{"num_attention_heads": 4, "head_dim": 64, "norm_place": "pre", "positions": "rope", "rope_theta": 10000.0, "rope_fraction": 1.0, "tie_word_embeddings": false, "init_std_up": 0.0189, "init_std_down": 0.00186, "optimizer": "muon_variant", "beta1": 0.9, "lr_head": 0.00891, "decay_shape": "cos", "final_lr_fraction": 0.0, "dataset": "wikipedia_en"}
MLP neurons of a small language model. Each row is named by its layer, matrix (up: input weights; down: output weights) and neuron, and shows model dimensions 160-223. Each number is 50 + 12 x the weight over its row's rms, rounded and kept within 0 to 99.
Before each neuron's rows, "fires after" lists the tokens most often just before its 100 highest values on Wikipedia text that the model never trained on.

fires after: " M", " Har", " H", " R", " J", " C"
L7.up41:52 39 51 41 43 65 51 64 34 50 46 49 56 46 40 55 61 41 37 61 62 67 59 72 61 56 60 51 62 76 42 64 28 34 54 42 38 44 33 30 62 56 61 56 44 71 27 50 42 76 29 56 67 57 86 45 46 32 48 62 30 52 37 39
L7.down41:62 50 40 47 35 71 42 53 39 56 52 58 42 56 59 52 65 45 77 47 70 39 56 27 49 47 49 68 35 43 40 39 42 28 53 66 63 72 53 44 54 45 47 40 36 51 57 35 76 60 51 70 50 58 60 52 46 53 52 53 48 65 48 61

fires after: " D", " d", " K", "d", " E"
L2.up562:38 49 59 51 31 43 32 29 63 45 32 37 33 41 64 31 24 71 54 51 52 40 41 61 57 57 60 39 73 56 57 49 53 54 50 52 55 46 48 50 34 59 53 70 19 57 59 42 41 71 54 31 66 36 37 56 40 61 44 64 63 46 50 43
L2.down562:53 49 75 73 56 62 39 60 31 52 50 35 30 70 60 63 71 50 47 50 56 45 41 52 56 60 54 54 44 60 78 53 46 59 34 42 30 44 67 32 52 37 16 52 35 46 61 49 64 45 43 45 64 54 52 64 30 34 22 58 39 41 57 36

fires after: " K", " T", " d", "f", "k", "w"
L4.up886:26 49 64 42 27 37 42 60 51 35 50 48 52 61 45 64 60 38 63 63 71 44 34 35 46 48 41 49 61 62 55 39 32 54 37 57 51 50 57 42 43 66 44 46 41 66 45 43 48 48 37 37 30 42 50 56 45 39 48 71 38 64 31 38
L4.down886:42 35 60 19 73 34 66 57 47 89 41 49 45 54 41 52 69 73 52 67 51 32 38 73 40 32 48 40 32 64 62 63 44 71 60 57 45 45 38 30 46 41 50 49 39 65 61 75 77 52 58 56 31 44 53 42 63 41 45 55 47 57 36 37

fires after: "oc", ",", " l", "id", "l"
L2.up90:64 74 51 54 48 53 32 60 66 58 34 58 51 69 63 66 36 40 61 60 40 42 56 70 59 59 65 36 56 56 60 55 56 24 51 47 42 47 51 47 41 57 64 55 62 41 46 31 53 42 33 41 48 30 43 65 58 59 38 67 38 48 42 35
L2.down90:21 50 41 65 51 38 56 61 69 55 43 53 82 55 33 29 43 49 53 62 38 49 48 62 47 47 46 54 25 47 53 43 60 56 51 54 39 44 64 76 37 38 30 59 32 69 45 50 46 59 40 52 44 52 57 49 55 38 49 65 38 62 65 46

fires after: " ", "–", "-", " ("
L10.up261:65 39 54 48 52 55 47 57 49 64 48 52 47 65 61 59 53 41 40 49 61 50 54 70 36 52 43 28 70 54 51 52 61 44 61 63 69 74 69 82 53 52 36 57 29 58 45 40 78 62 44 49 63 35 44 55 66 26 40 73 50 50 45 35
L10.down261:53 50 72 33 75 63 68 50 40 40 43 29 63 49 47 70 35 45 41 35 47 66 33 33 41 38 59 39 56 36 77 55 36 43 44 36 40 41 45 53 39 36 74 49 67 63 41 60 35 41 57 59 63 44 59 44 49 37 77 63 59 63 45 39

fires after: " G", "I", "G", " T", " |"
L4.up819:63 54 42 50 56 36 68 50 45 52 58 51 44 58 31 46 39 61 65 57 40 63 66 60 47 53 41 41 49 33 27 50 67 37 51 39 61 50 50 65 30 55 37 58 43 46 36 50 31 55 62 54 48 83 64 53 57 64 62 68 24 46 32 49
L4.down819:35 60 78 52 67 43 62 75 53 53 59 62 44 52 44 53 46 49 65 22 45 39 55 60 73 44 65 52 51 57 71 70 33 28 49 53 40 82 69 23 19 57 44 32 52 54 59 55 50 57 40 50 49 44 38 58 65 41 75 44 54 24 46 43

fires after: " G", " N", " T", "G", " I", " g"
L2.up509:49 48 44 30 54 28 56 55 58 53 68 43 36 44 47 57 25 46 61 54 43 31 56 62 51 68 47 48 32 36 30 52 43 40 44 61 42 29 51 48 38 68 41 44 66 52 41 53 58 77 51 47 38 42 35 47 51 64 65 58 42 58 27 48
L2.down509:45 61 50 45 44 50 58 50 41 54 50 41 29 65 47 47 43 49 49 58 45 42 41 53 51 43 55 58 35 49 57 57 42 72 27 21 46 39 74 66 30 57 47 37 47 63 34 27 51 48 29 50 42 62 55 45 49 57 33 37 66 37 62 64

fires after: " Ind", " D", " d", "her", "ed", "á"
L4.up960:36 41 52 36 48 42 50 49 50 48 47 43 49 43 45 40 43 29 31 67 56 43 34 52 56 73 69 51 74 35 67 49 52 51 62 78 44 33 45 47 49 40 50 73 32 33 58 37 28 62 59 41 50 63 54 34 44 49 57 41 46 62 47 36
L4.down960:44 79 58 43 64 37 37 58 39 35 44 25 31 36 13 30 48 60 44 57 47 56 46 72 39 24 46 62 58 17 60 44 21 69 45 52 51 48 37 40 61 65 46 60 57 55 67 64 42 59 51 66 44 36 66 44 45 47 46 54 50 47 52 26

fires after: " S", " B", " M", "st", " c", "al"
L5.up712:45 47 54 39 60 36 54 52 49 35 67 60 46 52 66 48 69 57 40 37 41 73 45 47 69 45 33 52 51 60 52 43 54 55 55 58 57 55 53 39 51 50 56 28 41 53 59 49 57 54 53 31 55 41 49 58 23 41 55 70 79 41 59 46
L5.down712:34 43 55 66 48 61 36 49 41 57 57 48 53 31 39 56 54 56 53 48 33 71 45 52 41 38 37 55 45 65 37 64 26 48 72 35 57 55 34 54 50 41 56 39 63 41 55 33 38 51 58 51 60 49 37 49 52 42 63 65 60 46 51 50

fires after: " d", " D", " T", "d"
L4.up72:48 41 50 55 47 66 26 45 40 37 50 52 53 49 44 50 29 55 63 56 68 40 53 36 45 48 71 45 52 54 37 28 36 45 53 42 56 40 46 49 37 41 78 64 45 78 60 58 42 55 48 29 37 39 57 73 44 51 67 69 46 30 34 41
L4.down72:23 50 65 47 41 21 55 47 28 64 66 56 44 41 70 46 55 55 33 23 29 41 62 42 56 46 44 44 39 62 54 84 44 71 52 35 46 67 56 77 36 47 50 46 32 26 43 63 55 38 43 47 50 70 52 56 58 55 48 57 47 44 53 35

fires after: " R", " M", "\n", " h", " r", " place"
L9.up636:39 46 47 46 56 53 53 66 61 55 37 55 53 48 43 22 67 59 38 49 42 44 79 59 55 52 71 60 71 41 46 42 16 33 44 44 46 55 54 53 61 58 43 45 34 66 32 56 54 64 55 32 64 59 43 66 44 49 58 53 64 42 46 54
L9.down636:75 68 47 40 40 55 31 47 62 45 46 39 31 63 62 65 34 38 54 48 58 38 52 40 45 55 63 34 43 64 48 67 50 37 47 46 51 59 50 39 36 59 41 49 47 85 47 85 45 50 48 60 33 70 74 62 68 47 66 43 50 54 54 40

fires after: " D", " d", " st", "S", " St"
L2.up398:53 54 44 41 70 63 40 43 58 58 56 34 31 30 39 63 57 31 54 56 38 32 26 57 69 61 58 65 60 53 57 36 47 48 57 63 35 56 50 47 46 42 43 68 44 44 54 54 48 61 45 50 48 58 43 35 36 73 27 47 55 37 44 37
L2.down398:44 57 74 45 49 72 34 54 53 80 51 52 36 68 47 35 57 54 33 33 41 55 40 40 57 52 30 38 45 50 36 54 44 48 42 31 57 38 51 46 39 68 51 38 56 58 48 54 56 51 55 67 49 36 48 35 40 62 23 48 38 45 35 50

fires after: " W", " M", " Ch", " He", " B"
L5.up202:67 49 42 66 61 58 47 43 70 61 63 43 35 49 53 73 45 70 47 58 40 65 60 44 48 44 55 54 35 74 64 58 32 71 76 46 49 47 35 35 60 72 45 22 45 39 54 56 55 52 43 45 44 41 52 49 32 49 61 55 66 28 59 42
L5.down202:40 38 28 49 64 58 24 46 55 49 40 45 65 60 42 56 49 72 36 48 55 62 54 51 41 64 28 66 53 56 55 53 56 58 49 50 43 20 63 51 31 41 67 46 69 52 49 45 45 58 58 44 47 42 65 51 59 52 46 35 19 64 50 56

fires after: " L", " l", "l", " D", " Or"
L5.up556:55 66 39 31 42 42 47 57 33 54 45 57 68 55 54 68 64 37 54 68 40 51 42 48 48 60 48 31 66 60 44 60 52 30 39 59 49 55 51 79 54 68 63 62 71 53 38 70 34 48 35 35 21 49 54 57 47 77 58 40 56 43 68 48
L5.down556:67 43 54 70 38 45 54 40 60 68 41 50 39 40 54 72 44 49 38 41 53 68 37 51 42 57 54 38 42 42 40 55 51 45 42 52 26 57 64 61 56 41 61 76 27 60 45 49 45 41 43 56 45 51 65 52 46 32 52 45 49 65 64 42

fires after: " re", " dis", " d", "-", " un", " D"
L5.up35:60 43 32 71 61 59 54 51 60 48 48 40 63 51 56 49 31 35 61 53 56 25 49 38 53 57 53 55 36 43 36 42 46 38 61 53 62 50 37 57 34 40 66 69 44 37 48 60 73 54 60 49 62 64 67 64 41 36 62 59 57 39 48 43
L5.down35:59 53 37 61 54 52 68 46 58 48 71 40 71 62 70 38 36 37 53 49 51 35 75 47 55 59 65 52 53 35 44 44 58 24 28 61 50 56 46 49 55 58 47 74 34 60 55 50 51 31 47 80 50 53 61 39 36 72 54 59 58 53 55 53

fires after: " w", " go", "y", " D", "th", " W"
L4.up26:52 68 33 42 52 85 46 48 59 27 66 49 80 69 35 57 36 59 33 25 39 49 38 37 59 52 62 50 60 33 45 42 28 59 48 57 44 49 80 62 48 34 49 35 49 37 68 32 46 44 49 51 46 32 45 64 61 41 53 63 39 64 50 64
L4.down26:42 49 60 46 45 53 44 55 25 62 30 43 64 51 46 57 64 52 27 50 32 54 61 57 57 48 55 51 44 68 58 43 61 44 38 63 32 44 43 63 61 62 68 51 41 32 48 34 56 39 45 41 39 43 36 44 44 58 26 80 78 57 51 41

fires after: " D", " d", " b", "d", "enn"
L2.up231:31 29 34 53 49 47 65 52 46 70 51 47 63 61 45 38 48 44 49 47 38 47 49 57 64 59 47 45 65 57 52 35 36 53 67 51 42 41 73 39 48 48 56 71 50 48 43 43 49 57 54 62 74 72 61 44 28 63 46 24 71 58 43 43
L2.down231:50 56 71 43 64 53 43 32 41 32 43 44 44 50 48 55 49 58 68 27 46 53 42 52 65 51 63 30 45 38 43 59 51 66 55 35 31 53 47 63 37 53 33 35 81 46 51 49 36 51 60 39 63 34 46 13 29 33 60 57 68 48 49 67

fires after: " D", " d", "ur", " con", "d"
L2.up356:54 45 36 57 51 58 31 48 48 36 43 38 39 52 40 41 45 56 59 62 48 58 43 35 58 60 54 21 61 62 60 55 43 58 69 54 69 37 55 46 68 48 67 52 32 77 39 07 20 61 69 29 50 58 54 64 32 35 60 47 46 40 46 55
L2.down356:60 59 43 58 49 44 47 58 39 56 41 49 36 37 34 27 45 58 54 70 45 62 56 34 72 38 56 47 59 58 38 52 28 34 52 59 38 55 55 30 33 53 71 42 42 45 45 67 69 42 22 42 68 48 49 54 53 61 40 41 45 70 61 41

fires after: " h", "ch", " A", " H", "er", " a"
L7.up672:48 43 52 49 68 59 52 55 68 61 67 37 62 07 58 34 50 66 58 39 48 47 60 59 54 43 43 63 59 45 45 62 44 45 47 38 40 35 48 39 59 45 70 37 51 55 73 54 58 63 50 40 66 35 43 59 55 23 48 54 27 50 58 54
L7.down672:47 62 50 62 37 60 56 54 60 60 46 42 47 42 41 48 47 54 45 50 39 57 38 48 44 45 59 56 56 42 63 42 64 68 19 56 53 63 31 66 43 58 58 55 55 45 52 35 41 62 51 54 28 80 30 48 61 56 64 61 59 48 75 44

fires after: " a", " T", "-", " R", " A", "t"
L7.up953:48 67 52 54 82 44 49 39 71 44 57 57 47 58 44 48 54 51 44 43 77 27 36 42 59 48 78 59 63 29 58 56 38 55 68 44 51 31 40 54 58 34 38 50 46 54 52 43 58 45 47 43 59 58 38 56 43 55 54 44 62 74 41 65
L7.down953:46 52 46 57 66 64 53 54 28 44 53 50 56 47 55 55 46 49 39 51 40 54 62 52 48 49 64 51 52 56 53 58 52 62 54 44 22 52 63 36 23 43 53 48 33 28 39 58 20 58 55 64 23 69 59 64 61 69 46 64 46 56 53 46

fires after: " W", " A", " w", " T", " a"
L4.up90:50 41 40 56 42 49 47 43 97 48 62 46 49 41 36 53 39 76 56 33 62 40 54 71 35 36 54 55 62 55 61 50 37 44 64 51 50 39 75 44 59 44 34 26 49 37 64 42 35 36 60 61 52 40 44 63 31 46 47 41 44 55 57 53
L4.down90:32 50 56 46 34 64 28 60 39 49 39 63 45 51 62 46 65 78 29 63 39 56 44 51 43 45 53 65 46 43 40 55 38 50 39 55 50 62 63 44 42 46 63 55 36 77 39 51 51 60 69 62 32 55 38 62 39 53 26 64 51 29 62 59